From a checkpoint of a small transformer trained on Wikipedia.
Size: 12 layers, width 384, 6 heads of 64, MLP 1536 squared ReLU, vocabulary 8192, 24.4M parameters.
Architecture: RMSNorm before each block, rotary positions, no biases in attention or MLP, tied embeddings, normalized queries and keys, capped logits.
MLP neurons of a small language model. Each row is named by its layer, matrix (up: input weights; down: output weights) and neuron, and shows model dimensions 32-127. Each number is 128 + 32 x the weight over its row's rms, rounded and kept within 0 to 255.
After each neuron's rows, "fires in" lists the words (lower case) most often at its 100 highest values on Wikipedia text that the model never trained on.

L7.up1231 [112  75 105 150 118  29 111  99 112  73 150 163 132 161 154 121 173  57 138  86 175 174 122 169 117 171  86 127 104 100  81  84 130 123  54 123 159 108 169 172 141 138 127 148 156 153 143 144  97 112 124  88 149 148 174 135 118 159 139 177 125 122 126  85 127 162 159  64 146  81 134 153 101 122 107 109  73  66 119 141 142 170 115 131 140 126 146 150  84 130 128  40 179 125 156 184]
L7.down1231 [158  84  99 186  97 124 124 118 127 122  90 143 165 108 172 167 182 140 130 128 159  99 122 120 108 112 140 103 160 163 152 123 124 119 138  93 146  78  39 161  70 113 103 115 143 182 182  94 111 147 143  86 142 100 126 176 110  93 138  54 115 165 118 101 134 111 120 160 147 106  71 106 108 142  74 120 118 103  92 126 134  89 155 109 136  95 164 150 163 124 139 140 127 129 138  88]
fires in: "has", "have", "had", "contained", "having"

L7.up9 [ 92 120 105 136  84 100 115 147  86  92 129 134 120 181 157  89 187  94 110 136 102 166 122 135  99 123  97 156 118  95 177  81 135  75  95 116 128 175 153  74  88 198 122 180 108 143  95 142 107 124  74  89  98 190  85 121 134 147 100 134 127 123 105  89  90 163 123 181 121 110 124 112 150 110 138 100 106 183 164 106 103 162 125 150 104 158 143 152  92 132 116 130 171 163 162 134]
L7.down9 [166 139 137  92  80  89 109 144 107 141 181  72 155 170 116 139 126 147 109 102 152  92 120 181 127 145 130 165 150  93 137 118  84 100 110 108  81 128  69  95 145 121 126 137 168 132 153 104 169 116  86  83 172 112 119 124 134  96 146 126 196 137  95 103 140  72 125 121 164 106 152  92 163  66 118 103 105 117 109 198  94  91 199 152 154 155  65 151 157 106 117 132 125 130 110 112]
fires in: "by", "for", "since", "with", "from", "a"

L5.up344 [ 70 149 131 144  50 131  70 142  70  74 156 112 111 106 125  96  93 113  74 117 223  73  66 141 114 123 114 116 132  68 201 132  75  54 120 142 147 174  65 114 145 121 147 139 140 124 160 112  86 129 128 111 148 196 136  98 122  60 185 145 150  83 159 111  87 134  80 180  78  84  89 164 148 159 127  95 102  60 122 145  66 116  84 138 128 160 104 161  88  99 125 130 133 156 140 116]
L5.down344 [112 129 145 151  86 100 169 115 112 147  79 140 152 113 101 117 119 135 165 128 115 152 119 123 147 147 183 140 138 164  60 104 147 161 134  72  71 122 185  75 147  55 174 186 148  97 110 137 141 135 167 136 135 145 112 143  98  96  92  94  85 175 126  92 141 163  99  81 123 126 159  76 159 106  62 145 172 166 188 171 177 107 134 100  68  91 115 128 139 139 116 118 144 128 125 139]
fires in: "the", "that", "this"

L6.up1156 [113 155 139 132 163 105  79  91 131  94 104 111  79  94  25 128 168 155 100  74 181 175 138  66 124 116 105 160  83 113 120 111 145 126  98 147 170 121 157 117 123 135 136 167 112 143 171 140 102 140  42 147 167 144 117 141 126 127  80  63 122 120 108 113 165 169 128 177 127  77 138 146  91 145  89 121 175 153  89  87 171 209  84 141 128 133  97  86 166  79 113 112 116 117 175 142]
L6.down1156 [ 76 140  69 152 105 162 102  82 140 139 114  85 133 136  92 124 146 123  94 160 119 177 127 177 165 120 156 111 135  66 148 145 168 112 171 195  92 177 191 137 135  93 112 127 132 156 186 152 114 121 112 104 120 103 111 100 118  90  84 115 138 185 103  46  95 135 142 160 157 131 126  98 113 117 117 108 151 190 124 112 154  82 174 133  91 122 109 137  75 141 100  95 124 100 100 144]
fires in: "of", "and", "in", "for", "as", "with"

L2.up106 [175 183 147 156 101 119 151 171 138 149 146 135  72 101 151  57 177 159 105  81 173 120 152 116 133  81 105  90 119 111 151  94 136  64  75 115 118 114  88 135 191 116 143  83 143 149 135 117 157 123 184 142 167 158 151 148 114  97  97 135 136 167 104 121 134 149 108 131 107 139 165 128 134 174 116  85  81 176 106  64 118 147 121 125  98 134 144 119 131  66  69  60 180 164 143 117]
L2.down106 [ 91 129 177  99 108  77  74 115 127  82 156  86 129 109 172 139 151 140 126 115 131 147 131 154 160 158 126 133 166 110 147 162 176  89 171 172 158  89 129 146 135 106  99  80 159 198 143 195 100 169 148 149  90 212 155 155 154 129 112 104 103 184 153 146 139 102 124 123 135 146 125 146  70 113 150 118  65  63 123 132 144 107 154 105 183 127  69 187 107 182 185 121 133 101 159 113]
fires in: "other", "another", "resources", "represents", "the", "others"

L2.up331 [ 95 170  97  99  91  87 147 114 105  53 149 149 153 188 126  94 131  55 155 141 146 120 164 153 168  47 107 192  95 129 172 113  74  90 159 147 151 155 110 108 134 137 169 121 100 118 138 157 102 121  98 156 128 193  65  94 124 126 136  97 130 125 140 108 162  78 166 154 119 129 136 154 116 116 134 120  93 175 113  97 109 130 111 155 156 205 103 184  99 114 138  72 126 160 194 119]
L2.down331 [174 107 128 128 112 169 158 207 142  61 111 150  94  94 124 134  65 118  85  89 129 127 147 121 148 125 160 123 134 152 101 178 145 126  80 103 106  84 172 122 113  97 152 130 128 196 110 123 143 144 149  70 156 130 163 148 136 108 186 106 121 137 151  91 115 142 157 107 134 131  36 125 137 157 132 125 120 115 140 130 188  56  86 123  84  89 124 117  88 158  60 116 108 176 152 132]
fires in: "this", "these"

L7.up180 [115 133 155 164  74  89  82 119 137 142 119 119 122 121 129 142 122  79 108 143 114 119 163 149 168  51 106 111 154 129 106 134  91 136 130 135 162 136 115 161 169 116 120  95 125 148  89 142 102 117 141 111 143 113  65  92 121 127 169 142 137 183  65 101 172 155 147  55  89 173 134 121 150 111 120 122 114 123  82 152 152 110 142 136 103  82 118 183 152 158 125 102 144 157 130 156]
L7.down180 [145 115 105  74 140 134  67 102  93 135 209 131  98  99  80 140 133 184 130  74 136 106 183 120 197  78 205 130 121  79 154 114 205 100 140 131 140 181 132 158 151  88 166 136  85 174 193  83 164 101  85 153  78 114 172 166 114 147  91 109  86 139 137  97 107  94 185 165 155  92  80 128 117  99 103  96 169 115 116 162 119 131 106 179 115 149 158 102 109 109 140 100 185 130 124 135]
fires in: "has", "have"

L5.up281 [161 178 118 170 151 151  92 148 109 148 134 145 118 146  99 123 143 109 134 136 111 171 160 138 117 118 139 169  57  93 100 149 111  57  96  95 127 125 106  26 108 202 168 153 140 118 155 149 162 160  86 164  85 125 159  64 117 153  92 129 139  95  76 153 161 155  77  96 127 121 154 137 101 119  61 131 114 170 152 121 140 166 141 170 148  87 150 144 153 129 165 143 125 133 139  81]
L5.down281 [151 126 114 123 168  83 124 105 133 129  99 171 163 151 128  83 125 128 128 115 141 142 106 156  85  91  95 144 139  94 170 136 115 108 159 167  52 145 160 147 107  76 210 126 157  94 129 114 180 129 112 118 113 160 116  62  84 144 145 102 216 107 104  91  87 108  72  69 106 176 134 115 142 106 112 174  86 150  95 126 151 135 176 113 161  82 142 135 138 127 120 159 109 148 155 161]
fires in: "for", "at"

L2.up62 [115 146 143 176 106 102 116 113 186 148 133 101 184 118  75 153 117 109 121 144 105  69  98 166 126 117 132  87 114 100 123 176  76 112  89  84 160 156 134  86 137 132 106 109  90 142 105 116  65  74 103  71 138 143 196 118  99 133 161  91 145 128 145 176 206 126 129 141 155 126 137  95 197 148 108 177 117 133 137 182 147 131 167 133 154 164 130  94 154 141 113 138 103  82 139 146]
L2.down62 [106 104 154 113 178 135  95 149 107 105 104 112 152 130 119 131  75 110 116 125 142 184 118 177  57 141 124 128  69 116  93 105 136 180 185 102  87 126 144 119  91 134 198 184 121 108 139 197 156 157 147 149 172 142 133 129 157 137  60  76 140  69 106 114 129 137 168  70 122 163 141 158  97  95 109 173 124 100 159 127  86 158 157  95 150  90 134  90 138 122 133 135 135 123 115  90]
fires in: "from", "the"

L6.up547 [146 127 135 109  84  84 111 136 136 111 152 133 121  88 155 132 160 148 118  99 121 167 125 130 120 163 102 149 129 119  65 152 106 136  47  93 153 138 156 157 133 156 103 123 165 131  77 200 104 140 143  80  27 137 165 136 109 124 199 106 180 172 113 106  90 160 170 111 142 186 122 126 151 167  80 147 111 106 202 150 148 104 115 143  80 156 134  87 141 120 150  54  75  80  62 127]
L6.down547 [111 108  48  90 144  98  93 115  76 135 132 167 118 156 105 113 165 175 134 136 160  83  92 129 157 139 164 121  99  93 146  97 180 170  83 132 152 169  85 123 154 134 180  93  88 206 154  88 146 158  91 115 181 107 108 145 134 112  70  86 124 146 176 146 184 114 123 140 179 118 160 166 152 122 195 113 110 148 124 141  44 155 134 140 106 141 179 110 180 171 101 143 107 186 145 152]
fires in: "had", "has", "of", "have", "a"

L5.up1106 [125 161 118 121  90 102 132 141 226 140  88 177 121  87  48 131 188 160 163 108 103  97 122 208  99 128 108 142  99 138 114 129  99  80 106 163 145  75 151 117 151 106 144 142 106 114 191 177 115 167 134 153  64 166 162 113 111 142 154  59 152 111  97 149 180 169 100 194 143 126 177 155 168 157 139 143 190 128 113 156 127 228  67 127 106 109 155 112 113 104 102 106 139 155  92 149]
L5.down1106 [106 148 112 136 124 121 135 168 146 133 133  91 103 175 123 131 113 120 127 106  92 127 148 162  73 116 124  73  28 141 146 128 108  62  73 150  60 126  98 135 103 154 213 125 108 145 112 171 157 147 155 140 179  95 119 176 125 165 122 123 153  47 119  83 144 145 110  82 113 135 107 160  71 129 105 139 110 138 136 151  81  96 123 119 120 144 175 104  91 109 147 148  85 168 128 166]
fires in: "from", "the", "a"

L6.up801 [169 137 123 166 127  74 104  89 114  69 154 215  41 157 127 115 153 124 158 133 120 153 168 145  48 148  78 114 101  87  86 152  94 116 151 129 186  76 136 148  92 108 173 125 103 146 164 126 175 120  88 102 132 138 129 116 132  93 113  95 185 117  81  66 111 114 137  89 154 127  90 125  81 106 105 118 145 106  69 124 167 157 133 178 135  91 130 157 164 126  98  53 160 123 121 106]
L6.down801 [ 91  94 151 139 126 116  69 113  90 130 125  60 115  68  92 120  90 133 127 121  46 102 126 211 162  50 120 133 166 136 124 163 189 156 124 141  98  80 161 154 149  92 180 151  77 128 183 143 201  91 161 108 115 191 194 118 137 141 101  86 164  97 141  96 162 105 144  93 154  91 137 124 166 159 125  74 157 124 111 176 124 128 108 119  97 146 203 130 123 147 120 150 192 143 181 154]
fires in: "has", "had", "have", "all"

L5.up123 [138 185  86 109  82  59 142  83 109 102 134 109 121 150 141 128 189 102 155 148 150 136 155 126 142 147 122  96 168  84 116  75 127  78 125 114 190 159  82 121 142 155 126 146 197 157 168 114  74 120  99 105  76 132 116 102 111 123 163 161  66 111 142 110 126 152 152 164 146 142 125 206 133 104 137 161 134 135 111 106 144 152 159 102 138 165 126 101 106 129  90  51 111 191 167 147]
L5.down123 [129  56 160 213 110 144 146 151 149 122  90 159 166  92 116 152  91 137 148 116 159 164 127 122 189 150 154 102 119 152  80 154 130 141 128  93 115 108 170 141 159 105 145 101  69 153 128 131 115 133 105 126 204 116 157  61 158 129 149  62 120  95 127 157 130  91 157 137 153 135 135  96 114 160 124  81 117 108  89 160 127 162 129  75 106 113 160 183 124 115 171  90 182  61  90 103]
fires in: "there", "this", "camera", "these", "are"

L5.up63 [160 164 121  95 142 160 126 138  86  94 194 201 154 123 104  88 154 102 102 153 109 143 177 102  40 142 104 180  83 162 181 165 120 109 119 113 161 163 172 143  52 125 104 138 105 128 138 120 110 103  93 126 169 114 130 102 136 145  70 137 200 150 134 201 203 105 158 139 160 146 127 122  58 146 127 106 137 171  94  95 116 152  89 161 170 114 115 145 113  75 110 165 149 117 105  92]
L5.down63 [143 108 164  93 126 130  71 140 177 129 124 152 137 150 131 108 107  70 108 127 105 138  93 103 176 147 141 130 158  97 148 115 137 121 134 141 141 184 146 117 139 125  86 116 198 130 131 100 154  83 135 101  69 133 142  90 138 107 168 121 114 112 154 118  54 157 148 130  83 196 141  72 126 212 121 132 109 106 105 134  90 129 115 157 156  79 138 146  95 157 101 116 119 154 104 135]
fires in: "the", "as", "for"

L2.up314 [133 108 103 189 105 132 136 190 132  87 166  52 121 149  79 102 129 122  99 127 198 165 117 122 162 166  77 153  74 134 142 146  85 122 122 134 141  81 152 128 164 195 211 125  79 159 130 149 154 110 125  88 129 183 138 131 154 118  94 109 177 136  92 104 123 131 118 199 109 104 171 150 120 171 121  98  91 153 104 111 146  90 115 154 117 150 158  84 143 144 123  75 156 166 128 136]
L2.down314 [167 142 179  85 149  80 103 113 184 146  86 129 153 153 148 150 137 120 165 111 109 150 118 127  97  65 178 102 169 181  88  92 180 150 181  88 165 134 127 152  83 101  98  95 144 119 144  96  99 133 156 222 124  73 124  93  99 154 133 113 105 136 155 153 164 101 136 107 132 154 100 130 180 126 137 161 148 121 150 123  92 128 126 100 127 132 101 207 130 157 106 133 114  92  91 154]
fires in: "other", "these", "those", "such", "others"